Part of a small language model's weights.
Size: 15 layers, vocabulary 1024.
MLP neurons of a small language model. Each row is named by its layer, matrix (up: input weights) and neuron, and shows model dimensions 32-127. Each number is 128 + 32 x the weight over its row's rms, rounded and kept within 0 to 255.
Before each neuron's rows, "fires on" lists the tokens most often at its 100 highest values on Wikipedia text that the model never trained on; "fires in" lists the words (lower case) most often at its 100 highest values on Wikipedia text that the model never trained on. A number after a token or word is its count.

fires on: "In" 30, "n" 12, "al" 12, " On" 12, " on" 11, "ual" 6
fires in: "in" 32, "on" 30, "global" 7
L6.up402 [ 74 131  94 140 201 176 124 172 104 131  88 110 125 112 138 114 149 114 139 136 128 115 127 109 153 143 192 154  95 185  95 114 163 127 165 117 179 156 134  87 126  96 124 126  78 149 146 119 179 139  87 138  42 181 140 134 111 158 133 168 128 170 120 154 139  98  90  86 134 127 124  98 100  89 194 152 169 126 102 132 138 115 149  98 138 112 108 117 171 177 120  89 127 194 124 126]

fires on: "ian" 18, "ch" 14, "ish" 12, "k" 11, "e" 10, "el" 9
fires in: "french" 14, "greek" 11, "japanese" 10, "israeli" 9, "canadian" 7, "english" 4
L8.up98 [ 97 144 113 132 137  99 113  84 188 177 146  98 111  92 196  95 129 141 121 132 162 111 137 117 111  98  98  99 115  94 172 143 160 127 106 155 134  86  86 130 105  84 186 128 122  99 168  81 146 113 155 178  67 158 136 162 127 171 113 132  98 223 191  75 149 144 154 121  89 138 146  99 115 129 138 144 171 152 127 139 132  76 177 115 185 118 187 136 138 133 120 150 138 115 179 103]

fires on: " th" 64, "ers" 16, "ar" 7, "ik" 4, "ra" 4
fires in: "through" 16, "version" 11, "three" 11, "than" 10, "those" 5, "thrombocythemia" 4
L3.up459 [108 120  88  74 141 107 183 123 106 178 126  68  83 120  74 147 143 120 131 150 137  65 148 139 118 137  69 152 114 130 142 165  86 144  82 126 129  91 123 121 122  88  90 190  78 106 145 128 114 126 124  80 115  84 120 149 137 139 144 106 158 188 116 161 177 171 138 120 178  89 162  92  91 126 136 107 122 154 130 109 110 127 131 165  76  79 106  92 135 161 177 136 150 147 147 152]

fires on: " in" 24, "In" 19, "n" 10, " No" 9, "b" 6
fires in: "in" 41, "no" 9, "tournament" 7, "outstanding" 4
L8.up739 [158  95  98 141 163 129 117 101 119 112 153 130  94 103 128 111 146 122 155 145  87  88 130 162 236 117  93  91 111 154  93 107  95 138 156 161 152  99  83 138 126  91 167 120  61 124 189 132 160  93 155 112  89 128 127 147  98 237 126 179 102 106 139 150 180  80 114  89 135 159 137 124  99 139 158 164 141 167 160 150 132  98 187 133  41  96  85 150 142 120 142 137 136 138 129 128]

fires on: " play" 50, " work" 16, "ind" 8, "ay" 5, " stud" 4
fires in: "played" 17, "player" 11, "play" 7, "players" 6, "playing" 5, "working" 5
L6.up264 [111 141 165 135 125 146 191 170 120 178 109 114 135 119 110 100 135 142 112 174 154 123 159 116 154 116 109 157 118 168 166 102 111 145 183 142 153  75 114  92 167 163 111 191 171  99  78 104  86 124 100 128  72 177 156 127 126 158 183 113 134 135 124  99  71 170 147 107 121 114 167 144 138 121 111 118 157 109 175 204 125 119 117 126 176 116 130 115  55 120 112  99 135 131 116  60]

fires on: "n" 32, " also" 15, "ist" 9, "ard" 7
fires in: "then" 31, "also" 15, "thus" 5, "what" 4, "now" 4
L11.up168 [178 190 123  92 132 140 138 171 104  83 122  63 118  92  75 175 146 125 107  73  80 113 139  42 159 133 135 146 149 149 151 138 142 145 124  68 129 107 127 122 146 192 172  98 119 105 155  94 162 106 129 173 142 175 124 178  96 157 141 168 143  78 135 138 107 118 139 127 122 126 165 141  95 204  90 119 106 171 180 118 164 128 120  74  85 176 142 141 152 101 120  94 124 110 153  96]

fires on: " would" 24, "ay" 15, "our" 12, "it" 10, "in" 8
fires in: "would" 24, "may" 13, "labour" 12, "to" 5, "politician" 4
L6.up397 [ 85 161 144 113 143 112 124 185 170 127 130 135 133 134 132 152  88 147 172 101 138 103 170 121 133 125 150 125 165 147  87 122 208 106  97 147 102 167  92 118 105 188 157 150 156 177 132 156  79 148 163  89 107 132 106 128 144 147 100 132 134 136 126 111 121 149 180 119 134  86  70 120  97 107 123 210 160 159 141 190 116 140  56 162 147 178 132  70 106 148 145 157 100 137  80 125]

fires on: "al" 29, "ld" 22, "n" 18, "one" 8, "any" 4, "ou" 4
fires in: "several" 18, "old" 16, "on" 12, "none" 8, "older" 5, "personal" 5
L3.up650 [116 108  59 111 136 172 136 171 109 118 123 113 108  88  88 106 161 155 108 183 152 126 193 135 118 122 124 137 114 175 102  94 150 127 181 137 180 154  83 174 116 145 167 141 119 156 103 108 149  85 126 102  72 140 122 123 142 137  80 122  83 125 107 133 141 113  98  89  91 124 139  91 114 122 153  85 118 164  81 160  73 139 156  74 127  99 114 112 142 162  80  75 144  95 107 119]

fires on: " of" 62, "ost" 13, "oc" 9, "ing" 6
fires in: "of" 61, "most" 13, "kingdom" 6
L6.up155 [ 83 178 174 172 119 132 168 115 124 124  97 121 127 131 114 134 103 147 147 133 111  86 118 141 128  98 123 174  87 104 134 133  99 126 119 131 131  94 146 154  93  86 183 108  97 167 171 183 163 172  91 119 178 157 143 119 124 167 148 131 144 170 113 117  97 125 131 110  97 173 150  73 131 130 117 158 103 161 161 165 135 157 176 139 111  48 120 153 111 117 102 166 141 142 147 102]

fires on: "m" 40, "n" 7, "p" 7, "e" 6
fires in: "them" 22, "then" 7, "top" 7, "themselves" 6, "theme" 6, "ve" 6
L8.up313 [127 126 127  80 119 142 128  69 149  58 110 142 183 139  93 135 111 114 117 152 116 100  81 114 131  91 169 155  48 114 140 145 132  97 100 100 146 187  96  70  84 128  94 171 160 101 113  49 105  80  50 169 125  86 130 117 129 161 116 174 145 153 131 151 151 121 117 162 162 137 117 110  90 122  99 135 151 155 156 107 119 129 142 132 161 143  75 158 163  99 109 125 134 118 143 103]

fires on: " and" 51, "ound" 13, "al" 8, "ical" 6, " or" 5
fires in: "and" 51, "background" 8, "personal" 5, "or" 5, "political" 4
L8.up747 [120 120 178 142 158 114 171 121 140 147  41 143 129 133 206 134 104 112 124 181  99  95 121 131  65 120 147 100 104 171 183  89 131  84  97 133 154 127 117 138 101 117 170 151 136 129 189 171 150 190 134 133 135  95 135 166 148  94 156 157  98 156 150 113 125  94 133  94 125 163 110 100 143 109 182  76  95 203  80 123  99 110 154 141 110  74 155 140 117 117 155 164 134 121  75 132]

fires on: " of" 38, "h" 10, "ost" 7, "he" 7, "ome" 6, " more" 6
fires in: "of" 38, "more" 8, "most" 6, "some" 6
L8.up475 [129  97 186  85 139 122 136  99 153  85 119 144 121 140 163 135 142 184 137 114 100 121 162 135 123 101 108 107 111 154 120 116  99 115 160 180 119 150 121 168 115  81 179  79 151  92 186 123 110 122  74  92 177 122 138 170 136 208 159  77 135 156  76 103 108 161 115 113 145 129 176  81 142 125 144 101  86 165  84 123 132  97 138 135 128 158 122 128 119 126 235 118 152 168 134 150]

fires on: "it" 30, "ome" 20, "or" 19, "ory" 16, "in" 4
fires in: "home" 18, "history" 16, "institute" 8, "institution" 7, "historical" 5
L3.up502 [176 195 183 155 127 125  91 110 205 146 135  92 134 118  84  77 149 194 122 144 101  90 158  74 106  92 137 145 153 184  71  94 171  97  94 130 142 121  56 105 108  84 107  90 155  83 127 102  83  70 119  83 108 185 155 124 107 121 119 140 164 105 143  94 146  84 132  83 112 135 140 140 108 102 129 178 126 134 133 166 123 168 106 133 117 103 134 166 119 144 105 143 117 109 163 123]

fires on: " would" 24, "ent" 21, "ay" 16, "ould" 13, "ust" 9, "ans" 5
fires in: "would" 24, "may" 13, "could" 12, "went" 7
L6.up307 [ 73  64 175  98 149 126 168 128 114  86 135 191 113 138 128 167 101 101  91  88  79  77 129 117 114 185 166 130 171  99  99  98 106 118  91 155 114 153 134  98 133 175  73 168 117 185 133 153 109 173 128 124 133  59 171 109 127 111 159  94 124 121 107 112  91 128 137 110 117  79 136 142 131  90  70 129 155 153 123 148 142 140 167 123 132 148 134  86 106 167 154  87 129 117 113 180]

fires on: " after" 30, "ile" 20, "fter" 14, "il" 13, "hen" 7
fires in: "after" 43, "while" 20, "until" 12, "when" 6, "via" 4
L4.up413 [169  65  69  95 177 120 171 125 150 119 137 104  68 108 142 176 114  94 169 114 129 141 142 174 150  74 157 127 135  95 135 101 130 177 172  74 133  75 139  57 145 137 152 114 147 107 114  65 155 101 138 135 109 126 130 120  96 163 197 191 142 152 103 131 132 136 108  80 146  95 125 124  92 187 122  83 167 194 142 121 181 134 174 133  78 215 180  51 158 101 125 150 131 177 128 119]

fires on: " on" 53, "ound" 15, " at" 11, " On" 4, " At" 4, "ss" 4
fires in: "on" 46, "around" 15, "at" 11, "across" 4
L9.up93 [136 103 154 146 147 125 145 157 148 127 115 121 159 134 148 124 149 121 150  93 150  96 130 125 180 107 105 178 151 127 109 126 103 126 177  79 173 122 122 128 147 172 104 108  67 100 155 137 107 104 139  87  72 103 133 122  89 140 102 170 100  78 141 126 142 149 125 190 134 132 112 114 118 118 205 132 169 106 138 112 113  89  96 125 163 140 120 157 159 140  70 142 129 122 186  78]

fires on: " en" 27, " can" 21, "ill" 16, " is" 10, " ad" 9, "in" 8
fires in: "can" 18, "will" 15, "win" 8, "is" 7, "en" 5, "enemy" 4
L3.up221 [117 147 165 167 117 137 175 133 114 151 155 107 159 138 128 122 112 169 142  76  96 131 130 177 123  99 109 114  78 139  73 118 135 155 182 164 184 136  98 143 127 145 163 139 153 232 139 151 124  42 150 141 119  84 132 132 132 165 182 197 152 145 127 124 140 147 153 164 139  67  57 126 109 188  89 144 139 141 150 159 108 128 117 112 165  83 143 108 120 120 215 118 137 177 199  52]

fires on: "e" 32, " has" 25, "en" 21, "ra" 10, " also" 5, "ing" 4
fires in: "has" 25, "he" 12, "also" 5, "henry" 5, "straight" 4, "having" 4
L3.up284 [153  76 141 154 128 119 142  81 118 117  45 103 144 152 150 168  82 173  91 126 166 131 167 164 148 181  97 126 143 126 137 141 147 152  79 128 137  85  87  78 149 133 107  99 134  85  91 125  45 183 148 111  43 182 151 125 178  89 117 167 102 142 162 124 102 117 138 113 102 171 187 148  83 123 157  91  97 112 102  93 175  37  63  94 155  81 111 130 185 121 101 104 171 145 148 140]

fires on: "uch" 40, "ell" 33, "ar" 5, "est" 5, "all" 5
fires in: "such" 40, "well" 20, "fell" 6, "fellow" 4
L3.up173 [ 99 169  79 129 139 105 149  92 174 124 128  91  86  97 109  98 150 161 156 139 109 101 132 145  81 104 117 128 162 164 151 152 124 118 154 141 126  54  99 147  78 173 167 173 105 138 104 215 147 129 103  98 143 149 129 125 150 112 120 137  78 168 117 142 121 144 136 135 141  91 109  72 102 145 116  68 148 122 130 108 166  82 106 117 119 110 176 135  80 125 142 156  96 174 168  75]

fires on: "ell" 41, "ly" 12, "ost" 12, "ing" 6, "re" 4, " per" 4
fires in: "well" 28, "kingdom" 6, "fell" 6, "post" 6, "olympics" 4, "fellow" 4
L6.up760 [ 95  92 158 148 196 121 119 137 103 121  95 120 116  77 181 180 118 125 149 187 101 140 101 117 137  80  51 126 123 122 119 137  98 103  91 125 107 119 154 163  99 160 198 167  70 193 153 104 171 140 119  86 152 123 170 178 135 138  53 131 133 166 160  98 117 122 133 149 153 154 160 135 145 120 134  95 139 155 157 113 159 144 114 154 130  86 121 170 100 168 121 126 105 128 141  58]

fires on: " on" 57, "n" 16, "ies" 5, " Eng" 5, "9" 4
fires in: "on" 62, "species" 5, "29" 4
L3.up429 [125 145  94 172  88 135 110 192 118  92  96 113 126 138 110 103 133 115 118 179 151 101 104  94 121 103 189 107 136 105 122  55  68 211 127  83 172 142 128 122 111  76 209 143  91  87 119 121 100 127  85 113 108 142 127 123 181 124  78 159  86 141 142 119  88 113 122 108  96 142 141 139 120  98 188  65 133 149 111 150  62 161 144 199 134 126  85 126 197 125 127 169 107  74 126 124]

fires on: " to" 44, "ould" 17, " would" 12, "t" 6, "e" 6
fires in: "to" 43, "would" 13, "could" 10, "should" 6, "t" 5, "we" 5
L8.up423 [135 164 138  92 126 102  85 112  78 100 137 159  95 157 165 136  73 101 145  91 100 119 127  85 146 162 122 127 111 136 192 131 116 125 104 164 127 122 100 131 167  95 153 111 175 184 132 162 133  88 113 181  91 136 134 122 175 137 131 176  95 125 125 104 130 129 137 134  46 203 142 137 144 164 114 136 105 105  94  99 132 173 137 109  55 114 115 119 116 158 175 100 117 155  51 135]

fires on: "ame" 21, "n" 12, "ly" 11, " also" 11, " was" 9, " and" 8
fires in: "became" 21, "also" 14, "then" 12, "was" 9, "and" 8
L9.up38 [ 86 145 149 121 114 113  85 106 149 134 130  91  95  67 135 121  94 158 115 137 120 109  80  78 108  93 190 166 148 169  74 134 232 140 183 120 100 112  61  99 167 149  90 116 144 109 158 159 124 119 105 136 131 133 110 166  60  91 133 125 165  80  95  78 115 107 162  91 122 112 159 165 110 117 106 137 204 185 149 158 126 117 144 135 105 167 145 103 188 147 127 104 104 116 169 117]

fires on: "an" 29, " to" 21, "ame" 16, "to" 11, "S" 5
fires in: "to" 25, "same" 14, "canada" 11, "canadian" 6, "s" 5
L6.up683 [144 133 175 141 120 138  93 143 142 135 150 127 128 132 138 124 146 126 101 107  94 147 120 135  74 164 141 147 102 170 110  77 129 146 134 152 170 146 108 161 120 117 114 134 145 102 119 141 143 154 109  73 101  96 152 166 153 127  87 187 104 153 129  70 131 123  89  98 113 160 136 144 197 131  59 143 119 104  59  98  86 120 107 142 106 145 139 104 155 183 160 131 102 155 116 132]

fires on: "ber" 30, "ad" 21, "at" 14, "ro" 10, "ost" 10, "ph" 4
fires in: "number" 29, "madrid" 11, "most" 10, "european" 8, "symphony" 4, "what" 4
L7.up683 [185 166 121 182 148 187 117 116 117 129 113  86 168 149 121 131 113 164 196 115 145 118 133  64 189 116 133 130 120 143 120 145 104 109  98 169  86 104  78 124 167 161 124 129 112 131 145 128 150 143 143 120  81 106 112  94 133 138 148 156 180 151 101 126 146  97 163 109  80 121  68 137  95 182 178  71 131 148  82 108 127 130 103 199 172 132 126 168 115  25 117 178  73 142 163  82]

fires on: " Th" 39, " wh" 32, "h" 16, "ath" 9
fires in: "this" 21, "while" 12, "thomas" 8, "white" 7, "what" 4
L3.up256 [177 128 181  81  97 124 172 123 111 160 131  97  65 134 112 159 145 177  98 103 163 131 103  97 194 151 112 144 171 137 126 113 133 124  86  91 113  66 108 101 134  98 133 199 171 160 139 161 170 125  98  91 139 154 166 160 104 125 155  79 145  89 134 150 132 128 150 111 133 165 149 103 131 143 115 131 146 118 156  97 158  79  49 196 124 126 131  52 120 133 116 129 185  83 135 145]

fires on: "out" 44, "ing" 21, "ild" 12, " by" 9, "ss" 5
fires in: "about" 29, "by" 9, "being" 8, "without" 6, "throughout" 6
L4.up32 [157 144  86  90 101 125 145 110  88  83 107 148 122 103 177 191 152 146 175 102 142 121 141 117 131 174  84 100 107 190  41 121  74 158 164 124 128 132 110 120 127 138 173 122 102  64  77 124 151 109 121 119 138  82 105 165 178 132  95 127 163 115  96 143 142 174  76 167 153 137 155 136 168 129 123 107 114 156 130 135  90 178 139 133 105 222 112 108 202 150 110  32 153 104 127 139]

fires on: " over" 36, "out" 32, "an" 14, "ak" 8, "ep" 7
fires in: "about" 26, "over" 24, "than" 11, "oak" 8
L4.up564 [107  87 139 104 131 146 148 113 148 126 106  72 104 151 158 110 172 105 138  78 122 105  93 144 122 126 183 119 130 138 104 140 121 175  83 140 129 175 105 163 170 129  78 137  98 106 127 109 126 149 162  89 125 124 157 123 151 112 111 137  82 139 120  99 151  54 178 176 104 145 140 148 163 127  86 151 111 137 128 159 126 173 235 162 121 112 132 101 128 121 152 131 138 191 106 160]

fires on: " at" 18, " On" 17, " on" 16, " for" 11, " Aust" 9, " For" 9
fires in: "on" 24, "at" 23, "for" 16, "ones" 6, "australian" 4
L6.up764 [162  23  72 180 108 147 102 135 162 117 134 116 142 128 106 152 161 142 114  90 133 114 106 112 205 140 118 155 100 123 143  74 118 101 116 115 102  67 123 139 147 115 111 109 129 117 142 146  87  69 193 129 136  78 130 105 152 145 130 136  97 106  83 157 123 176  88 123 133 176 145  98 155 119 187 168 189 123 122 176 105 120 138  74 148 171 126 132 121 128 100 109 127 117 185  99]

fires on: "ould" 24, " would" 21, "ay" 11, "ill" 10, " was" 5, "ish" 5
fires in: "would" 22, "could" 10, "will" 10, "may" 9, "should" 6
L6.up117 [129 125 161  88 176 120 154 115  69  83 203 130 156 139 145 144 120 133 160  91 115 168 136 144 184 194 106 132  92 164 103 109 121  86 131 124 134 174 127 121 115 101 111  98 192 119 136 195 118 131  93  86 126 127 134 140 160 107 121 179 150 168 135 161 126  81 119 101 176 144  99 151 134 175  78  86 151  96 169 108 129 180 116 151 106 171 117 119  90 165 187 130 183  73  96 123]

fires on: "gan" 17, "fter" 12, "ame" 10, " also" 7, "ra" 7, "or" 6
fires in: "after" 13, "began" 12, "came" 10, "also" 7, "having" 5, "first" 5
L3.up613 [114 102 106 116 130 113 147 102  98 151 148 144 111 118  85 195 135 114 142 160  89 146 151 167 168 143 138 124 137 149 107  99 147 158 103 100 115  99  60 131  73 171 138 115 130 167 149 100  96  72  98 165  33 130 166 148 147  80 166 187 126 149 164 121 118 140 227 116 130 118 156  81 157 137 144 118 151 132 147  99 139  74 131  71 134 105 128 113 207  43 125 117 134 114 161 117]

fires on: " his" 50, " its" 9, "'s" 6, "k" 5, " their" 5
fires in: "his" 51, "its" 9, "s" 6, "their" 5, "high" 4
L9.up632 [ 76 130 156 157 118 109 138 159 132 168  95 115 124 160 131 140 110 130 156 111 156 154 139 156 105 106 114 195 140  66 125 148  93 116 123 136 102  88  71 161 126 111  83 151  85 114 125 167 110 164 135 193 160 111 119 116  66 151  90  98 165 207  96  89 124 105 199 104  36 137 146 104 135 120  97 115 153 142 132 156  97 134 149 117 105  72 108 184 138  44 129 162 107  95 149 133]

fires on: "uch" 28, "is" 23, "if" 12, "ild" 8, " as" 6, " when" 5
fires in: "such" 28, "if" 12, "his" 9, "when" 8, "as" 5
L6.up31 [148 128 117 112 110 109 121 101  53 175 107 147 122 110 124 205 177 165 194 167 132 151  97  90 127  98 103 124 120 180 118 109 158  78 127 117 129 128 161 103 148  98 143 179 182 150 114 100 200  95 130 130 140 136 141 136 152 177 113  99 123 108  92 100 160 130 183 156 108  90 174  79 169 152 138 120  81  85 118  94 146 121 126 132  86  74  97  46 179  89 139 147  92 133 108 109]

fires on: "en" 35, "outh" 21, " kn" 16, "et" 14, " also" 4, "ust" 4
fires in: "women" 16, "known" 12, "men" 11, "south" 10, "mouth" 8
L3.up233 [125 140 117  97 114 118 152 145 102 163 138 114 139 110 109 158 170 122 131 149 135 151 154  59  99 138 149 162 144 231 126 113 102 152  78 127 105  48 129 141  96 164 144 119 147 138 142 149  68 156 153 121  88 189 121 152 127  95 131 136  91 103 167 119 100 145 168 146 133 108 172 135 108 131 116  72 117 152 156  90  89 198 130 114 100 123 126 166 110 166 123 139 152 107 106 156]

fires on: " his" 66, " her" 12, "is" 9, " their" 7, "'s" 6
fires in: "his" 75, "her" 12, "their" 7, "s" 6
L3.up603 [137 135 106 101 118 116 191  78  78 133 101 121 172 164  80 147 119 107 194 105 129 112 111 179 134  78 136 146 140 139 110 127 151 128  56 176  88 112 162 175 157 146 102 147 112 129 153 137 123 120 137 145 164 128 165 158 129 167  75 126 158 201 168  86 141 148 137 124 142  66 179 142 159 111 137 146 163 127 120 129  68  99 179  55 142 160 131 112 140 120 121 114 168 151 136 159]

fires on: " He" 32, "y" 17, "e" 14, " She" 11, " also" 10, " he" 8
fires in: "he" 52, "they" 17, "she" 11, "also" 10
L6.up609 [135 109 147 132  68 143 102 194 151 121  84 151  73 152  92 151 122 144  96 149 126  93 137 148 135 118 115 140 132 142 109 133 151 140 111  62 125 113  98  45 151 142 181 111 161  74 104 113 107 116 147 120  76 153  83 178  64 145 104  99 110  91 141 138 133 161 170 154  88 151 148  95 134 120  86 170 127 124 130 105 153 142 157 116 149 156 122 113 162 145 142 128 139 174 130 158]

fires on: "ian" 18, "ory" 16, " American" 16, "or" 12, "ilm" 10, "att" 9
fires in: "history" 16, "american" 15, "christian" 9, "film" 7, "historian" 6, "historical" 4
L3.up702 [167 182 114 138 122 114 129 137 182 102 170 178 112 144 169  70 129 172  55 131 119 182 103 111 161  95 154 177 144 141 132 116 147  93  67 161 189 143  75  53  77 127 149 109 109 107 119 113 144 161 156 136 109 148  71 167  67 134  86  78 165 145  97 124 125 171 151  83 116 145 127  93  81 135 118 129 197 185 115 135 124 176 116 125 115 182 114 131 166 163 148 111 165 126 149 128]

fires on: "n" 27, "il" 14, "ar" 13, "ade" 8, "an" 8, "ing" 7
fires in: "until" 14, "on" 12, "made" 8, "having" 6, "close" 6, "earned" 5
L3.up104 [185 163 107 164 129 119  75 109 136 148 157  88 128 161 134  69 149  95 112 163 124 164  84 124 187 182 148  80 117 139 130 106 118 115 145 137 150  66 143 148 153 181 152 169 124 120 130 152 115 121 135 152 145 171 133 139 141  57  69 173 128 141 145 132 129  94 149 173 103 133 178 105 122 126 137  94 163 145  93 175 110  65 175 131  42 118  91 125 114 123  78 161 124 159 145 106]

fires on: " of" 40, " on" 39, " M" 6, "du" 4
fires in: "of" 39, "on" 33
L11.up639 [114 127 115 118 143 110 102 124 109 120 140 128 143 143 167 114 120 162 116 154 189  87  98 121  83  66  80 169 146 118 174 152 113 177 165 145 125 126 132 164 153  97 161 102 120 124 179  76 168 142  80 119 123 149 113 147 151  60 102 143 141  97  80 131  97 143 144 153 127 141 166  83 152 105 171 118 173 147 169  68  83 123  91 109 139 188 143 141 150 129  84 138 159 119 193 103]

fires on: "il" 22, "an" 15, "ach" 12, "rom" 9, "er" 8, "ing" 6
fires in: "until" 20, "japan" 11, "from" 9, "reaching" 5, "entered" 5, "northern" 5
L6.up322 [161 129  87 143 110 115 114 138 156  86 155 185  84  71 172 107 167  70  94 110 107 178 108 156 223 117 123 111 134 189 109 152 116 103 181 183 144 185 137 129 129 125  46 136  80 107  89 141 157 109 137  97 148 148 158  99 124 136 153 178  87 127  93 137  98 115 122 121 126 168 144 183 115 138 107 116 116  98 127 137 148 121 172  75 100  95  98  83 154 170 108 166 159  98 132 159]

fires on: "re" 26, "n" 23, "y" 17, "ly" 9, "e" 8
fires in: "then" 23, "there" 20, "they" 17, "he" 7, "she" 4
L7.up596 [114 106 124 176  88 161 103 158 161  84 124 105 129 114 113 168 147 117 133 169  97 132 116 141 122 136 106 133 103 148 148 120 162 145 106 137  85 138  63  57 189 104 123  90 103 105 146  96  88 123  99 200 129 133 124 139 129  64 155  92 123 152 136  68  89 104 118 110 109 150 177 146 103 176 137 102 153 113 124 102 145 134 168  83 128 126 109 128 163 138 179 119 122 166 109 117]

fires on: " to" 32, " It" 22, "ould" 10, "ill" 7, " would" 5, "ong" 5
fires in: "to" 28, "it" 22, "should" 7, "will" 7, "would" 5
L8.up35 [140 120 122  88 110 134 105 123 149 108 136 138 110  83  43 135 143 158 106 102 118  56 138  95 117 119 180  37  98 118 177 112 131 150 117 187 110 152 116  97 161  59 104 132 182 136  90 164  98 163  92 172 113  81 135 181 135 144 161 126 123 115 162 105 116 123 120 189 124  93 159 164 115 147 109 229 117 149  92 116  83 120 111 104 129 124 129 137 110 155 175 154 177 181 105 141]

fires on: " also" 38, " only" 17, "ly" 12, "v" 8, "ail" 7, "on" 6
fires in: "also" 38, "only" 18, "failed" 5, "higher" 4
L3.up659 [147 143 118 122 196 139 174 115 101 116 111 125  56 147 109 165 162 126 106 171 150 168  90 150 117 133 148  88 172 142 139 115 146 131 146 110  57 127  80 138 110 168  88  88 150 137 122 202 171 161 153 158 141 127 137 106  96 152 119 144 139 151 110 147 104 118 184 139  61 115 200  79 142 147  79 125 128 110 133 143 133  88 153  83 138  75 126 109  85 131  79 111 126 173  55  92]

fires on: " Th" 69, "th" 17, " th" 13
fires in: "this" 27, "thomas" 9, "that" 8, "three" 7, "third" 7, "thus" 4
L7.up526 [147  69  74 149 111 126 139 158 123 188 130  87  88  69 113 166 135 135 146 111 121  46 110  60 167 139 116 106 161 137 156 148  97 117  73 163 153 106  88  87 166 118 141 130 163 115 108 153 196 106 145 117 165 164  92 105 140 119 123 118 121  95  91 168 129  69 113 106 138 142 154  97 136 128 155 141 114  90 178 117 114 166 106 182 106 121 180  75 165  76 108 151 186  59 131 114]

fires on: "al" 20, "am" 19, "ss" 17, "n" 16, "ar" 8, "ong" 7
fires in: "program" 14, "on" 12, "several" 8, "across" 7, "star" 5, "real" 4
L3.up453 [131 118  88 160  87 165 167 145 156 106 121  95 110 119 153  87 141  97  96  96 125 154 158 212 126 123  98 131  81 152 102 194 112 110 201 117 127 193 109 123 109 145  86  90 101 113  97 138 142 133 165 114 127  93 105  74 153 143 126 121 128 187  69 160 157 146  37 103 137 140 123 166 113  93 147  54 114 143 136  89 126 106 162 113 120  83 103  86 172 113 157 100  87 116 124 107]

fires on: " between" 25, "any" 16, "il" 12, "use" 9, "ake" 7, "ome" 6
fires in: "between" 29, "many" 16, "until" 12, "because" 9, "some" 6
L6.up3 [119 121 168 121 131 130 120 108 142 125 147 146  87 174 129 219 150 172 141 172 157 118 147 110 144  63  81  83 108 156  87  97  35 125 134  87 144 139 159 150 108 172 111 113 173 140 160  58 114 194 144 100 109  97 158 160 155 115 137 157 121 119  87  76 153  61 149 142  61 115 141 114 181  63  51 149 172 126 132 116 152 113 132 185  85 162 105  86 142 113 113 147 121 158  52 136]

fires on: "ay" 30, "il" 21, "fter" 16, " At" 10, "ime" 7
fires in: "until" 21, "after" 14, "may" 13, "day" 8, "at" 8, "time" 6
L6.up311 [135  57 147  82 163  97 168  93 112  96  96 178 126 157 180 134 115  89 158 134 115 201 124 195 166  89 106 123  97 153  93  86  93 112 160 144 153 169  80  79 112 117 166 113 133 154  95 136 131 123 138 152 107 113  92 149  98 148 168 128 115 148 128 144  65 210 182 121 142 165  82 140  99 142  60 160 155 117 137  91 159 149 163 147 158 142 148  70 137 171 146 152 136 176 134 142]

fires on: "n" 33, " to" 24, " and" 9, "or" 5, "o" 4
fires in: "then" 22, "to" 18, "and" 10, "top" 6
L8.up595 [113 126 110 147 122  95 134 133 101 104 127 124  97 150 131 135 125 171 117 110 130 104 158 103 114  78 103  88 121 125  99  68 149 165  92  74  93  78 136 139 131 113 122 150 143  78 166 110 164 115 114 151 128 128 175 138 101 116 135 100 107 155 170 134  88 141 157 165 139 161 116 140 175 166 123 123  97 120 136 126 116  91  31  98 106  82 148 109 125 137 180 162  87 184 170 109]

fires on: " and" 61, " to" 20, "g" 6
fires in: "and" 61, "to" 6, "total" 4, "town" 4
L8.up132 [ 98 158 141 123 150 155  97 141  93 171 107 145 137 166 133 152 137 155 203 162  81 149 140 135 125 128  84  31 116 116 130 108  57 122  78 117  87 198 128 127 182 106 122 131 147 103 139 222 123 127 102 154 132 112 113 141 176  95 124  63 135 147 129 111 107 101 170 150  81 184 149 114 136 173 141  83 146 119 103  95  90 101 118 188 103 128 107 119  88 118 138 130 165  68 125 109]

fires on: " other" 31, "uch" 15, "se" 6, "est" 5, "ent" 5
fires in: "other" 27, "such" 15, "others" 6, "these" 6, "different" 5
L11.up336 [119 161  84 138  97 186  95 168 166 135  85  86 111 105 156  78 156 102  87 126 128 147 151 137 112  80 165 112 147 123 139  84 182 134 104 124 137 143  80 144 130 129 142 106 135  61 122 170 134 139 104 190 100  11 122  89 142 162  80 118 159 105 215 175 132 136 133 137 142  51 162 119 138 188 143 115 117 126  91 128 129  97 123  82 107 135 137 150  97 118 105 124 169  79 109 128]